config = dict(
    hidden_size=704,
    num_key_value_heads=11,
    norm_place='pre',
    norm_eps=1e-05,
    rope_theta=15600.0,
    rope_fraction=1.0,
    qk_norm=False,
    init_std_qkv=0.0195,
    init_std_up=0.0195,
    beta1=0.9,
    max_grad_norm=1.0,
    max_seq_len=512,
    train_tokens=902600000,
    max_steps=7665,
    dataset='wikipedia_en',
)
MLP neurons of a small language model. Each row is named by its layer, matrix (gate and up: input weights) and neuron, and shows model dimensions 176-303. Each number is 128 + 24 x the weight over its row's rms, rounded and kept within 0 to 255. A neuron's up and down rows have the sign that makes its largest values positive.
After each neuron's rows, "fires on" lists the tokens most often at its 100 highest values on Wikipedia text that the model never trained on. A number after a token or word is its count.

L3.gate1286 [150 141 132 133 150 110 157 133 132 106 167 169  92 140 124 134 101 148 123 183 114 143 146 112 116 141 183 182  89 148  39 140 115 150  79 111 116 102 110 118 142 176 146  87 130  96 103 118 127 134 161 115 106 158 117 110 101 125 122 122  85 107 119 148 145 134 167 102 125 151 148 151 108  95 108 110 105 156 141 125 149 157  98 147 188 101 165  97 174  91 134 130 101 155 120 111 104  96  80 182 135 119 146 124 161 125  90 144 135  90 108 139  76 121 128 133 134 177 145 131 151 122 170 124 132 133 161 127]
L3.up1286 [149 120  98 157 104 144 139 111  92 106 143 152 136 168 141 110 147 132 164 105 145 145 143 133 168 135 144 142 108  94 130  89 140  80 117 122 129 120  98 110 129 120 100 146 139 117 126 131 104 143  93 126 157 110 111 113  90 115 121 130 129 136 161 104 103  99 139 116 117 117 114 118 106 106 151 120 118 158 117 155  88 154 142 137 142  90 112 125  90 161 134 116 102 120 128 125 102 112 107 109 117 141 183  71 111 139  80 160 138 155 109 169 113 135 165 126 132 135 136  92 165 180 159 136 149 114 125 112]
fires on: " to" 20, " which" 10, " helped" 7, "ed" 7, " help" 6, "tract" 6

L5.gate6 [153 140 124 146  86 191  85 174 146 132 157 113 133 158 155  99 122 145 110 130 128 142  85 100  93 155 126 102 113  92 119 159 111  94 117 140 150 132 108 146 117 163 139  99  68 101 176 104 157 158 121 152 115 124 123 113 138 157 120 131 165 137 127  99 135 153 124 115 142 141 127 128 104 135 110 138 151 125  91  68 151  92 116 134 159  95 104 138 161 147 117 105 110 149 134 151 180 131 120 156 107  81 137 116 133 141 138 174 121 118 101 112 118  67 159 123 163  77 120  89 109 126 166 132 141 144  98  62]
L5.up6 [157 123 127 110 125 123 131 108 122  92 138 121 115 126 118 103 176 128 105 130 136 179 137 114  89 147 157 175 148 114 138 129 143 144 127  80 173 119  96 130 132 146 125 106 122 149 140 139 141  97 118 132 104 123 129 143 153 129 152 113 133 128  69 152  76 137 139 133 113 100  87 152 186 132 135 154 107 178 126 143 147 102  87 138  88 107 192 108 178 144 147 100  99 141 130 150 120 128 121 159 133 151 139 122 135 103 124 152 163 101 156 146 140 123 154 112 113 120  78 136 174 121 126 123 114 121 112 128]
fires on: "'" 81

L5.gate947 [127 142 139 135 121 112 158 113 111 114 109 141 138 132 113 132 111 126 101 112 162 103 155 132 153  96 113 165 102 121 127  90 137 132 135 114 139 162 100 109 139 131 151 141 122 111 167 119  94 136 137 161 131 111 107 183 145 115 153 127  91 113 121 118 132 211 107 124 183 115 143  98 100 103 140 141 126 123 129 130 125 163 130 132 146 126 131 100 122 156  74 103 147 149 115  70 121 148  92 164 159 145 131 146 113 113 107 177 106 143  85 129 120 125 114 117 143 191 130 170 141 123 136 126 136  96  70  95]
L5.up947 [136 131 107 171 102  83 170 110 127  72 132 150  82  96 125 147 154 115 157 135 120 134 117  89  89 111 165 118 165 110 119 137 117 145 101 136 111 129 117 162 117 142 148 101 148 166 121 105 156 142 119  79 100 122  95  88 116 162 107 159 132 125 158 173 187 125 123 117  86 139 103  87 157 107  95 118 116  87 132 128 106 137 147  94 162 130  96 119 154 127 123 119  97 106 154 143 113 123 111 146 119 152 110 133  90  95 151 125 133 122 179 135 123 102 122 103 114 119 170 139 103 139 136 155 128 147  99 121]
fires on: " of" 28, " |" 20, "aged" 12, ":" 8, " " 4

L3.gate888 [ 97 165 134  95 174 119 133 107 146  75 111 139 100 140 141 134 144 118 166 176 132 125 145 130  96  95  75  90 157 144 167 155  87 130 143 162 118 129 157 130 178  97 179  79 149  92 127 118 117 106 113 122 117 130 120 144 117 143 127 141 102 102  99 144 139 170 104 128 120 113 147 131 137 104  85 148 119 110 139 185 121 154 136 153 178 167  97 153 146 125 141 107 104 106 135 136 157 125 105  98 154 121 109 146 142 152 126 140 162 154 101 110 126 124 118 118 129 131 123  92 106 145 138 169 139 146 118 107]
L3.up888 [148 102 140 130 157 140 125 116 116 101 154 122 118 136 141 143 116 140 136 148 114 111 152  81 169 106 140 138 101 106  87 144 133 107 151 130 136 136 176 130 133 139 159 110 130 116 129 128 138  90 160 125 154 152 136 123 125 153  67 132 123 120 157 108 135 152 134 123  83  90 157 171 156 146 126 105 154 137 111 118 139 152 106 136 151 137 134 125 104 113 169 131  87 150 132 115 143 120 116  94 158  93 121 149 104 112 111  69 114 143 177 105 141 118 148 108 121  99 146 130  84 118 121 120 140 149 135 140]
fires on: "s" 30, " from" 16, " of" 12, "é" 6, "ü" 6, "fe" 4

L5.gate601 [114 160 116  83 112 144 142  84 155 113  90  87 125  89 102 113 156 132 114 210 119 116 115 107 146 109 108  95 127 138 121 109 112  98 126 120 107 110 104 147 135 131 100 130  91 167 148 145 130 203  98 130 146  95 148 136 205 129 145 116  90 101 167 171 174 163 103 127 151  79 123  97 113 126 129 130 158 124 120 172 104 128 118 146 127 124 126 167 122 135  97 147 126 172 117 133  94 104 119 184 128 112 171 107 131 121 144 103 134 149 136 144 168 139 125  88 104 148 167 171 144 134 175 107 144 110 128 141]
L5.up601 [130 134 153 125 119 130 110 155  99 109 186 126 112 132 175 143 147 147 157 172 141 171 158 124 185 120  95 125 123 144 107 148  97 121 126 110 128  97 108 122 109  92 125 150 143 110 109 101  99 132 135 122 142 100 158 142 157 121 160 118 183 142 102  90  86 160 120 136 141  74 143 112 154 104 126  93  98 118 104 131 143 101 132 137 154 106 128 127 124 105  80 173 124 121 133 137 152 130 147 135 118 198 169 166 144 142 140 148 102 146 154 128 114 142 127 140 157 130 166  95 134 133 161 136 112 149  90 119]
fires on: " also" 24, "ly" 16, " then" 9, " often" 6, " only" 4

L3.gate21 [144 106  88 133 149  92 148 139 118 132 121 174 136 160 132 163 103 117 152 101 146 133 144 122 130 117 122 119 119 154  95 145  74 107 125  97 148 137 129 162 116 127 125 170 108 129 158 146 128 104  99 112 126 120 145  99 164 153 100 116 100 157 134 108  97 112 142  92  93 127 133 119 165 149  94 160 107 138 143 147 154  79 134 120 148 135 137 136 117 136 132  94 137 157 132 169 132 139 116 148 105 113 108 129 119 140  86 109 102 141 120 126 132 159 147 187 126 125 121 116 122  97 129 171 148 110 150 142]
L3.up21 [173 185 178 132 162 127 151 115 146 144 119 126 113 141 138 151 185 107 119 113 127 138 109 162 119  79 109 139 117 137 103 153 145 145  95  93 133 150 136 118  97  98 100  97  77 163 156 105 160 127 150 115 115  55 158 111  99 116 131 119 168 134 141 111 135  92 149  99 162 103 116  85 127 143 157 110 132 120 108 131 104 108 153 115 163 117 133 140  97 129 149 127 132 115 136 113 130  92 117 146 110  90 144 161 109 128 108 129 126 143 138 127 174  97 107 126  95 135  98 154 162 100 162 135 116 103 120 140]
fires on: "y" 30, "on" 14, "d" 12, "chi" 4

L3.gate1800 [157 127 157 163 103 120 135 134 149 148 117  98 100 126 109 154  94 121  99 113 107  88 162 146 126 101 147 125 120 151 140 154 106 148 107 148 141 145  86 106 107 102 146 155 127 116 165 119  77 128 113 145 111 174 120 169 152 146  95 147 175  98  93 125 123 134  76 134 128  96 160 144 114 135 106 125  91 137 131 148 137 130 115 138 111 129  83 115 139 107 105 150 122 170 113 107 119 127 100 162  90 140 119 140 118 142 141 101 168 125 130 125 155 166 147 184 104 146 131 152 143 125  81 117 117 103 156 126]
L3.up1800 [ 95  93 114 132 100 170 123 157 118 110 125 116 117  91 140 156 106  83 150 159  97 128 111  90 134 117  99 105 174 120 122 118 112 164 163 144 154 122 121 137 127  86 158 149 106 121 128 163  81  84 171 131 180 110 165 126 138 150 155 134 148 145 141 122 134 132 119 159 100 135 128 145 105 110 150 102 148 169 143 128 106 138  67 121 151  97  59 167  87  82 118 109 157 149  99 127 139 157 143 142 154 104  90 151 127 150 121 144 123 133 119 130 161 142 127 131 143 134 169 147  95  91 105 134 142 148 114 117]
fires on: "on" 19, " for" 11, "in" 11, "un" 5, "nd" 4

L3.gate1404 [109 111 116 139 119 117 143 127 138 106 119  91 136 115 102 131 112 117 130 109 145  94 115 145  97 116 101 146 105 150 100 108 139 121 156 151  97 157 129  71 123 132 163 148 143 172 129 113 165 107 150 117 148 109 153  93 108 155 122 113 115  96 144 120 158 142 100  96 129 122 161 125 125 132 121 136 164 130 132 117 147 138 179 113 201 140 123 158 137 115 140 113  63  90 128 114 151 121  86 112 155 117 135 150 116 133 123 141 127 145 111 141 113 112  85 136 183 134 193 102 128 163 118 124 108 118 103 105]
L3.up1404 [131  92 111 114  90 182 153 142 106 119 128  98 126  89 127 131  87  94 167 156 122 103 172 113 177 140 204 140 182 146 106 110 154 147 145 128 142 112 167 119 156 139 155  96 131 112 153 126 100 136 132 153 141 152  96 126 131 122 103 131  99 137 142  92 161  88 105 106 146  76 121 152 162 114 108 161 135 108  94 149 161 145 136 138 102 131  66 185 121 130  95 116  90 119 106 110 153 111 122 153 139 127 143 146 133 143  90 130 131 108 162 105 137 139 142 118  98 106 143  99 137 127  99 117 136  95  97 132]
fires on: " of" 42, "ion" 12, "s" 7, "er" 6, "on" 4

L5.gate259 [183 175 153 167 163 119 134 119 158 109 147  98 149 144 118  68 152 128 115 100 145 135 127  82 125 123 118 126 133 125 146 137  78 113 125 143 148 143 150 109  57 148 134 109 133 114 111 109 153  76 137 136 115 157 108 133  74 101 130 114 112  88 140 139 128 168 146 137  99 133 138 108 156 144  90 171 104 151 154 128 160 118 176  86 136 137  78 131  72 124 145 112 124 165 149 144 123 139 160 173 100 113 160 132 121 102 143 117 125 117 106 145  94  83 145 114 138 111 151 110 110 161 155 145 149 147 150 117]
L5.up259 [124 120 144 128 131 137 114  83  84  86 133 157 148 121 115 109 172 148 146 150 149 157 148 151 102 159 155 137 116 167 100 105 134 136 158 138 161 128  82 141 103  77 113 140 159 119 149 106 126 128 175 108 175 131  90 158 145 113 125 125 158 129 173 137 123 139 126 124 107 153 131 112 129 158 163 125 101 167 126 110 143  83 154  94 134 113 140 132 158 134 165 130 156 136 154 152 112 168 139 161 119 130 155 116 154 146 121 125 101 115 140 158 131  94 122 142 123  99 148 124 107  85 102 109 163 137 182 138]
fires on: "'" 38, "(" 10, "’" 7, "go" 5, "el" 5

L5.gate1078 [134 118  99 174 102 129  86 166 113 132 118  92 102 136 159  92  83  87 104 143 101 103 153 141 103 134 162  91 121  89 102 116 125 129 147 156 135 143 151 131 154 169 112 110 112 105 102 132 113 107 134 132 147 145 145 156 142 154 108 112 122 138 168 103 140 105 148 107 143 112 132 130 102 151 101 115 132 155 172 134 129 129 122 126 125 141 106 101 105 126  79 114  84 164 151 134 100 162 138 106 112 121 102 122 111 134  84 131  96 118 121 114 145 139  92 183 135 160 119  69 102 167  89 125 123 131 127  71]
L5.up1078 [118 147 162 121 114 152 114 102 119 122 116 145 112 131 130 106 119 121 137  99  76 105 124 116 144 128 156 112 105 133 150 108 125 139 131 119 171 134  58 140 136 140 170 172 102 162 104 113 163 120 113 112 170 104 163 135 159 136 147 132 101  90 125 110 162 118 108 108 110 102 107 143  83 158  81 146 181 147 121 144 112 156 141 136 116 130 107 150 160 129 127 141 188 142 140 165 128 102 135 104 148 138 131 138 125 113  81  92 149 127 140 121 168 148 137 159 137 150 161  83 155 141 103  99 129 149 131 123]
fires on: "," 57, " U" 9, " Test" 4

L5.gate717 [124 139 128 148 162 128 105 124 149 100 122 113 101 157 127 126  58 127 117 140  95 115 131 118 122 149 122 123 187 149 108 145 167 128  83 153  93 131 108 134 104 109 127 117 114 100 121 149 136 143 133 100  91 153 136 158 112  88 107 160 161 106 156 157 104 130 102 118 113 109 116 116 104 115 131 154 115  85 107 125 138 134 163 141 135 129 167 134 103 124 125  75 147 130 130  97 109 138 140 153 164 157 105  88 115 150 123 127 128 132 143 140 108 110  94 168 131 109 108  91 168 163 136 154 105 101 102 131]
L5.up717 [101 141 113 123 147 109 131 124 128 163 123 131 146 154 136 146 143 138 147 135 119 110 107 115 192 156 153 135 132 112 123 133 101 132 141 134  90 138 126 108 154 139 137 140  95 128 184  97 162 119 110 119 110 113 123 114 135 148 150 110 142 141 117 147  83 105 122 140 140 129 116 129 148 136 134 121  99 138 129  97 152 130 105 172 114 129 138 136 149 143 136  82 134 148 155 170 128 144 127 135 153 112 114 137  96 194 118 122 117 115 128 119 136  69 104 166 118 106 119  88 115 120 123 148 142 127 134 144]
fires on: "s" 26, "source" 13, "ac" 7, "e" 5, " work" 4

L5.gate795 [141 109  99 106 102  93 128 114 119 116 160 141 115  83 109 136 108 147 110  99 123 141  96 139 167  85 150 119  76 147 103 141 144  82 126 158 115 120 126 150 112 140  89 110  68 110 147 151  95 122 105 144 125 132 165  73 153 117  98 166 142 163 123 151 173 122 133 128 108 125 124 102 132 155  94 173  99 134 163 123 132 153 130 159 102  98 148 136  97 128 127 103 126 109  92 109 121  99 100 156 108 176 109 115 154 118 154  70 127 152 159 131 148 141 126 117 140  69 121 141 131  99  89 138 133 151  89 134]
L5.up795 [130 141 133 128 142 130 146 125 117  74  66 161 158 153 148 172 142 115 150 130 148 136 136 140 137 110 169 114 131 120 151 112 157 138 145 160 112 105 156 139 145 127 114 109 137 132 151 155 125 123 167 102  93 171 142 116 114 140 127 152 107 144 111 182 172 133 133 103 136 141 128 128 130 119 103 154 149 153 132 134 115 126 152 145 120 127 110 131 141 122 109 146 118  93 153 123 141 138 123  88 149 141 168 133 165  86 137 113  94 160 121  82 106 129 130 106 150 150 188 126 110 145 108  79 103 116 123  91]
fires on: "s" 24, "b" 11, "l" 9, "y" 6

L5.gate417 [103 142 131 102 114 143 107 127  97  60 112  71 125 172 174 133 179 138 141  97 119 172 123 114 142 146 121  97 116  89 133 118 121 166 147 107  81 144  97 182 142 116 154 147 127 146 131 112 117 143 141 105 122 137 148 123 112 126 142  83 139 128 167 109  95 148 143 119 142  82 143 139 127 169  92 118 152 170 167 113 133 176 173 146 147 161 159 102 124 135 118 121 114 133 117 160 111 133 128 118 132 136  85 105 120  89  86 132 127 163 105 158 124 151 119 141 190 157 153 124  84 152 126 144 126 144 101 106]
L5.up417 [131 110 127  95 125  99 102 154 119 118 122 141 140 115 113  71 161 146 109 111 106 116 103 142  94 165 138 132 133 111 133 142 161  90 113 164 116 146 121 114 111 133 158 127 112 130 124 122 106  84 121 124 149 120 140 160 136 123 121  95 138 114 101 132 135 118 144 142 110 148 124 151 145 136 117 131 150 183 126  98 158  99 125 140 120 142 142 126 143 105 136 112 131 148 163 108 154 127 110 105 102  68 147 129 152 139 139 177 112 120 177  87 151  92 131 178 170 137 148  60 107 155 128 126 126 164 105  60]
fires on: "," 92, ")," 5

L3.gate336 [128 153 125 132 117 137 156 125 123 121 135 147 128 153 144 125 133 114 122 101  98 120 139 117 145 127 165 125 159 122  92 114 103 174 138  99 135 163 102 164  82 135 128 127  94 121 186 136 130 143 143 154 137 122 100 113 129 136 143 167 145 189 141 134 111 124 173 166 159 104 144 134 157 116 142 144  66 164 172 134 113 112 137 109 108 151 125 146 144 113 108 133  96 114 110 132 114 134  91 128 125 112 113 156 141 131 116 107 147 150 126 131 140 133 133 108 146 108 137  98 161 116  82 164 163 127 120  98]
L3.up336 [162 129 116 155 102 113 153 115 178 133 106 115 142 171 111 125 131 141 148 123  86 130 150 153 121  99 168 102 152  80 129 128 113 147 148  92 180 137 129 146 156 138 129 134 128 105 149 123 139 157 166 134 139  91 155 113 104  84 137 122 115 106  98  97 153 128 147 143 107 116 115 143 104 119 108 116 149 123 148 173 151 155 158 134 109 112 102 151 159 130 138 119 128 113 134 174  96 162 101 125 129  95 134 146  95 123 159 133 156 130 106 105  85 112 120  88 108 140 105 113 136  88 107 108 149 140 135 102]
fires on: "," 33, "f" 17, " and" 16, " |" 6, "ban" 4

L5.gate1450 [113 126 165 132 167 165 111 130 161  84 133 123 121 156 136 151 126 109  88 129 136 164 115 169 187 111 132 110 110 126 116 116 111 136 111  87 156 149 122 113 122 147 137 136 123  80 141  91 109 143  90 126 112 143 129 139 102 135 133 154 110 168 153 148  86  68 163 128 132  98 160  71  86 127 146 145 114 180 173 171 157  90 131 137 160 119  71 189 115 131 131 101 148 113 127 173 128 114 134 150 124 130 129 181 147 129 117 120 155 134 146 129 110 126 119 149 154 124 110 150 142 119 128 130 172 132 107 133]
L5.up1450 [ 83 129 119 103 137 184 140  95  85  71  57 142  96 159  72 138 153 171 100 151 180 135 116 129 127 119 110 137 134 115  88 125 108 124  59 107 163 152 139 125 147 121 170 135 111  85 157 132 145 143 105 122 125 152 177 131 117  97 124 134 128 155  95 110  98 123 121 134 121 143 105 114  96 148 173 144 123 113 115 148 113 110 128 140  83 137 150 122 146 112 136 127 147 112 134 143 141  85 125 137 119 102 105 120 144 134 128 126 137 136 100 112 114 143 138 121 146 168 138 128 127 132 150 146  99 167 142 100]
fires on: "," 28, " and" 24, ":" 14, " &" 4, "9" 4, " as" 4

L5.gate1431 [148 123 162 120  83 127 137 108 106 151 108 124  83 102 187 125 133  85 155 128 104 111  91 157 158 126 162 123 135 101 158 122 155 146  87 149 146  88 143 133 161  88 170 168 104 154 156 118 141 102 125 175 169 123 143 141 161 121 112 137 124  88 121 134 119 134 122 136  70 123 156  86 113 112 143 109 148 121 163 150 101 116 121 133 139 102 129 105  85  93 110 125 151 179 128 172 140 131 106 133 127 119 197 145 126 137 151 118 123 149  81 129 182 133 124 114 138 139 116 125 129 117 106 118 165 150 124 122]
L5.up1431 [128 171 121  82 122 123 123 105 132 129 125 129 156 151  99 116 133 126 118 134 127 143 125 160 145 131 142 102 138  82 141 171 140 203 133 150 112 153 115 103 113 138 130 135 127  95 174 193 124  66 151 107 191 151 121 191 133 144 142 138 133 134 137 124 128 183 148 107 124 154 120 111 134  89 186 147 129 134 130  86 123 140 125 107 103  93 173  93 132 130 116 169 157 171 138 116  95 118 123 163 124 127 132 124 137 121 126 132 101 131 142 149 144 156 191 128 110  70 115 112 155  78 127 122 122 123 169  78]
fires on: "." 54, "," 8, "f" 7, "k" 6, "kh" 4

L3.gate627 [115 111 139 121 128  93 101 128 100  97 117  93  75 103 123 115 121 101 156 129 150 172 122 108 100 140 149  88 117 150  90 160 102  97 113  93 159 134 111 142 104 120 173 142  99 128 104 110 122 106 120 165 109 128  91 155 167 137 146 152 137 123 111 108 149 138 143 176 114 112 162 113 175 112 111 112 129 149 115 118 107 143 102 159 127  83 109 119 161 104 140 126 129 130 108 152 122 132  99 154 120 164 131  97 138 125 112 133 109 145 111 115 139 138 116 160 148 110 132 199 110  89 122 129 139 126  95 122]
L3.up627 [112 106 150 100 140 122 112 112  99 128  94 122 150 122 154 123 164 124 142 182 138 147 132 147 134 101 111 165 124 128  96 108 163 106  71 171 194 100  93 168 106 101 139 137 126 125 144  84 121 129 153 127 127 116 135 151 170 127 112 142 139 120 126  96 142 147  89 108 138 136 150 144  99 128 114 139 137 145 139 166 128 122 154 133 135 147 127 164 164 103 118 129 123  72 145  90 140 178 140 123 104 133 126 132 120 150  68 144  98 139 104 118 114 136 136 175 129 150 119 174 170 118 111 115  76 147 117 172]
fires on: "s" 34, "th" 8, "ly" 8, "less" 5, "y" 5, "st" 4

L3.gate1252 [139  89 126 100 159 113 137 105 124  82 129 130  97 110  91 103 128 115 166 159 132 132 139 124 104 147 170 165 157 100 135 182 146 117 153 117 134 169 140 111 148 107 142 112 166  82 152 157  90  91 118  72  83 135 104 138 113 117 115 115 111 167 141 122 113 121 111 121 174  72 157 172 121 126  84 150 129  92 154 150 157 163 184 107 172  75 118 148 162 129 111  85 126 116 132 146 127 109 131 118 100 128 132 157 100 166  97 155 112 156 102 114 107 114 115 145 132 142 146 114 131  87 138 166  99 126 125  92]
L3.up1252 [ 98 120  84 118 165 145  97  81 162 150 189 126 135  89 152 147 131 146  91 121 150  91  68 125 113  90 149 113 127 143 140 140 100 138 133 120 154 115 142 122 127 147 126 122 117 125 119 150 111  82 148  97 144 148 156 150 136  88 158 108  95 140 174 101 122 125 157 154  95 104 186 140 129 124 133 115 140  97 113 128 131 109 157  95 129 147 142 130 109 163 144 133 131 103 160 149 110 109 123 125 155 160 133 153 135 137 139 125 127 144 145 129 138 149  99 112 149 101 117 162 141  75 129 103  93 138 128 145]
fires on: " to" 22, "s" 16, "t" 7, "tra" 5, " out" 5

L5.gate671 [140 134 177 141 164 107 161 140 112  86  87 113  98 175  92 140 125 119  93 115 131 108 122 142 103 138 102 156 102 128 165 155 146 123 145 163 131 110 131 166 118 122 130 124 142 134 134 118 104 108  80 133 126  83 166 153 116 145 154 139 103 176 152 118 111 113 100 144 130 142 168 145 164 108 146  93 121 127 118 166 119 134 139 169 180 146 165 101 130 134 135 119 166 126 147 110  78 137  90 135 130 137 152 154 134 104 174 130  87 123 166 120 130 146 111 133 144 101 121 143 117 117 133 199 109 147 141  94]
L5.up671 [153 142 120 188 164 115  88 114 106 174 123  93 139 177 125 119 132 118 128 128 155 126 142 158 162 144 166  97 134 135 115 138  99 115 132 126 143 142 149 145 139 178 117 101 153  86 113 137 118 133 107 108  99 140 171 136 169  68 136 114 117 156 122 143 143 118 120 140 127 119 143 115 118 124 126 106 100  97 156 155 127 198 120 131 132 139  84 113 136 159 169 137 120 150 174 128 119 104 121 123 139 136  87 133 138 130 136 138 132 146 130 135 165 136 134  89 106 157 110 119 118 106 114 129  82  89 170 131]
fires on: "\n" 37, " to" 11, "tra" 9, "-" 6, " \"" 5

L5.gate721 [140 121 147 109 113 156 125 121 150  90 125 140  96 164 191 135 117 118 167 145 120 129 112 163 153 137 168  67 145  86 120 147 109 121 129 130  98 137 124 172 103 118 103 100 157 102 155 102 148 139 170 110 139 166 137 166 145 136  99 173 176 125 118 107  67 168 107 140  99 127 161 104 100 145 136  98 120 115 126 133 162 120 157 145  96 129 123 151 127 130 104  95 123 137 119 135 123 166 143 184 130 145 128 164 143 122 136 174 131 144  85 127 153 162 127 158 160  90 132 114 125 158 107 149 110 128 147 104]
L5.up721 [120 109  73 117 128 114 150 138 155 118  96 155 119 139 125 140 106 105 140 134  88 159  98 125 156 123 130 120 121 137 129 158  84 157 113 119 128 146 104  73 107 138 161  81 136 117  93 127 118  97 135 154 146 163 109 148 127 103 152 120 127 107 106 158 165 136 130 102 103 167 138  85 141 115 154  81 146 165 150 111 138  76 113 164  61 105 143 132 118 100 124  95 105 181 106 177 149  78 122 121 119 141 152 167 136 103 143 177 126  86 124 142 183 189 161 132 139  99  85  95 160 165 129 170 141 155 111 139]
fires on: "." 28, "," 17, "k" 5, "S" 5, "ul" 5

L3.gate1290 [ 54 134 108 152 102 155 136 168 134 111 158  83 140 142 126 138 130 143 155 131 103 149 127 122 144  92  96 144 131 167 127 118 108 157 105 103 166 127 155  98 135 130 143 102  92  95 166  88  95 129 159 140  73 129 132 131 117 105 129  83 129 135 142 132 118 125 135 130 158 104 137 147 151  99 121 130 156 126 132 131 123 140 115 116 119 102 104 131 126 138 108 124 188 148 149 149 141  98 107 162 169 158 175 123 105 140  98 141 155 141 131 153 127 131 123 103 130 156 125 130 134 104 149 145 152 146  83 119]
L3.up1290 [135  97 152 156 145 118 178 139 170 112  90 128 134 114 120 149 114 126 125 124 104  75 109 163  73 124 114 141  97 128 124 138  99 122 149 180 137 114 107 110 144 117 170 126 194 128  79 115 111 141 160 130 118 140  97 126 121 147 152 116 125  55 102 158 157 143 141 114 135 133 156 155 161 120 132  81 165  97 114 134 130 160 128 158 107 126  92 118 123 115  91 115 102 134 112 126 121 118 118 119 145  95 143 145 157  70 108 118 152 125 137 150 116 148 117  97 159 131 126 140 156 145 146 109 138 129 122 122]
fires on: " |" 56, "ion" 8, "ation" 5

L3.gate496 [ 59 131 162 108 166 113 108 129 148  66 126 105 152 138  99 147  95 111 131 138 105 147 141 133 116 124  89 139 171 112 135 115 130 141  97 116 167 136 149 133 101 148 168 119 129 130 106 130 145 126 130 110 119 138 120 144 134 124 134  96 130 106 122 104 122 157 131 130 134 127 102  77  94 110 117 170 120 118  91 132 153 137 168 132 149 107 156 103  87 111  76 146 129 152 163 127 106 141 169 136 109 172 138 149 127 130 150 172 119 117 101 122 170 126 123 120 124 170 124 140 164 106 149 104  67 105  97 124]
L3.up496 [121 157 104 149 159 132 129  76 131 109 137 133 147 160 135 102 155 125 117 162 131 163 148 109 189 156  84 118 133 155  91 111 112 165 160 127 154 134 110 160 147 134 120 153 145 142 104 124 130 103  84 133  95 184 140  85 117  98 150 104 132 135 130 160 139 112 128 145 131 124 150  97 126 136 120 137 120 112 116 175  93 125 147 147 132 131 115 148 144 129  70 141 109 120 121 108 121 127 132 120  97 128 122 172 121  99 101 119 129 114 163 143 139  90 128 141 102 160 147 143 163 133 139 110 165 124 122 146]
fires on: "s" 31, "e" 10, "ation" 5, "er" 4

L3.gate254 [147 116 156 119 112 132 184  92  79 119 150 116 131 137 171  83 152 117 129 178 118 143 142 150 106 155 101 110 113  98 124 134 138 110 135 172 127 135 134  92 110  60 153 117 182  99 123 133  99 109 135 132 124 117 111 141 137 126 157 124  89 152 122 145 121 124 100 116 167 130 149 154 149 111 128 110 118 134 138 132 117 180 174 150  98 152 134  96 125  89  95 146 109 127 129  98 101 128 165 164 114  99 188 118 134 173  80 120 147 128 137 110 101 125  82 107 166 116 170 116 122  80 119 167 132 131 154 125]
L3.up254 [134 127 102 156 114 144 168 122 151 109 130 129 124 157 176  97 167 138 119 127 135 116 135 162 119 114  89 122 147 150 150 112 146 150 145  63 127 108 110 119 135 127 155 122 152 134 119 146  88 154 138 147 125 129 115 159 113 128 120 103 115  85  73  97 110 115 107  90 132  85  81 111 128  99 119 174 114 172 108 163 108 123 183 123  95 110 158 119 147 169 133 145 116 135 129 169 153 128 122 128 153 124 128 108 130 161  92 175 155  95 123 155  95 129 145 100 123 104 152 122 181 138 123 112 167 131 131 111]
fires on: " to" 23, "anda" 9, "ed" 8, "id" 7, "ation" 7, " reach" 5

L3.gate851 [125 107 133 142 116 150 168 117 129 138 161 123 126 129 131 134  93 143 161 142  98 110 114 144 162 123 135  84 102 119  97 149  43 153  97 141 135 103 150 133 149 124 147  89 121 101 148 130 152 133 130 155 170 150 143 112 145 127 131 109 119 185 130 101 144 137 106 170  76 115 160 120 122  95 108 147  80 109 163 135 124 134 140  90 140 109  93 171  86 108 137 121 113 124 120 170 121 100 174 110 126  97 116 126 129 116 149 127 134 124 131 127 153 121 134 115 133 122 145 124 187 139 124 128 143 105 118 134]
L3.up851 [ 88 129 143  78 107 152 186 105 160 122 162 130 128 113 160 123 145 142 141  93 164 160 145 150 110 140 145 147 128 156 125 106 100 133 150 165 119 119 103 136 107 112 151 114 178 120 155 129 166 128  86 123 128 158 118  86 161 135 105  88 177 137 126  89 102 125 161 116 132 124  97 123 108 107 136 101 143 117 114 139 114 123 118 165 123 127 190  93 137 125 153 146 112 111 148 146  90 103 185 112  92  96 128  75 176 139 131 121 119 145 147 171  80 154 189 103 161 146 151 158 163  82 137  90 152 111 144 163]
fires on: "hi" 20, " than" 9, " about" 9, " over" 9, " whom" 4, "cade" 4

L3.gate817 [147 116 138 115 131 111 110 108 162 150 110 150 154 154  90 119 163 116 146 116 158 135 120 133 187 105 106 100 130 113 150 120 142 138 138 126 134 108 118 125 119 122 115 109 121  78 140 123 140 110 141  97  70 110  89 101 141 134  93  74 103 112 151 141 125 133 114  67 118 117 114 140 155  97 130 123 109 128 170 136 112 109 124 123 149 133 101 119 142 112 105 175 130 159 119  96 164 124  88 140 152 109 140 147 121 122 160 104 163 144 156 131 146 103 119  97  97 139 130 133 124 150 169 130 119  75 151 115]
L3.up817 [165 164 151 160 130 103 141 166 106 128 140 119 127 123 157  83  45 148 137 159 160 142 149 161 134 124 127 130 112  94 136 159 102 132 129 107 102  99  74 144 125 137  93 155 128 144 150 102 113 181 129 150 114 133 123 166 167 146 107 102 155  88 114 102 123 126 102 114 144 124  96 148  88 132 124 154 191 129 123 111 136 160 161 139 134 133 166 124 109  98 119 118 154 103 117 151 130 138 140 118 121 107 134 138 116 106 169 109 130 173 125 112 105 114 120  91 142 130 144  84  87 123 129 124 120 111 146  97]
fires on: "ly" 18, " then" 9, " if" 9, "or" 8, "dha" 7, " O" 6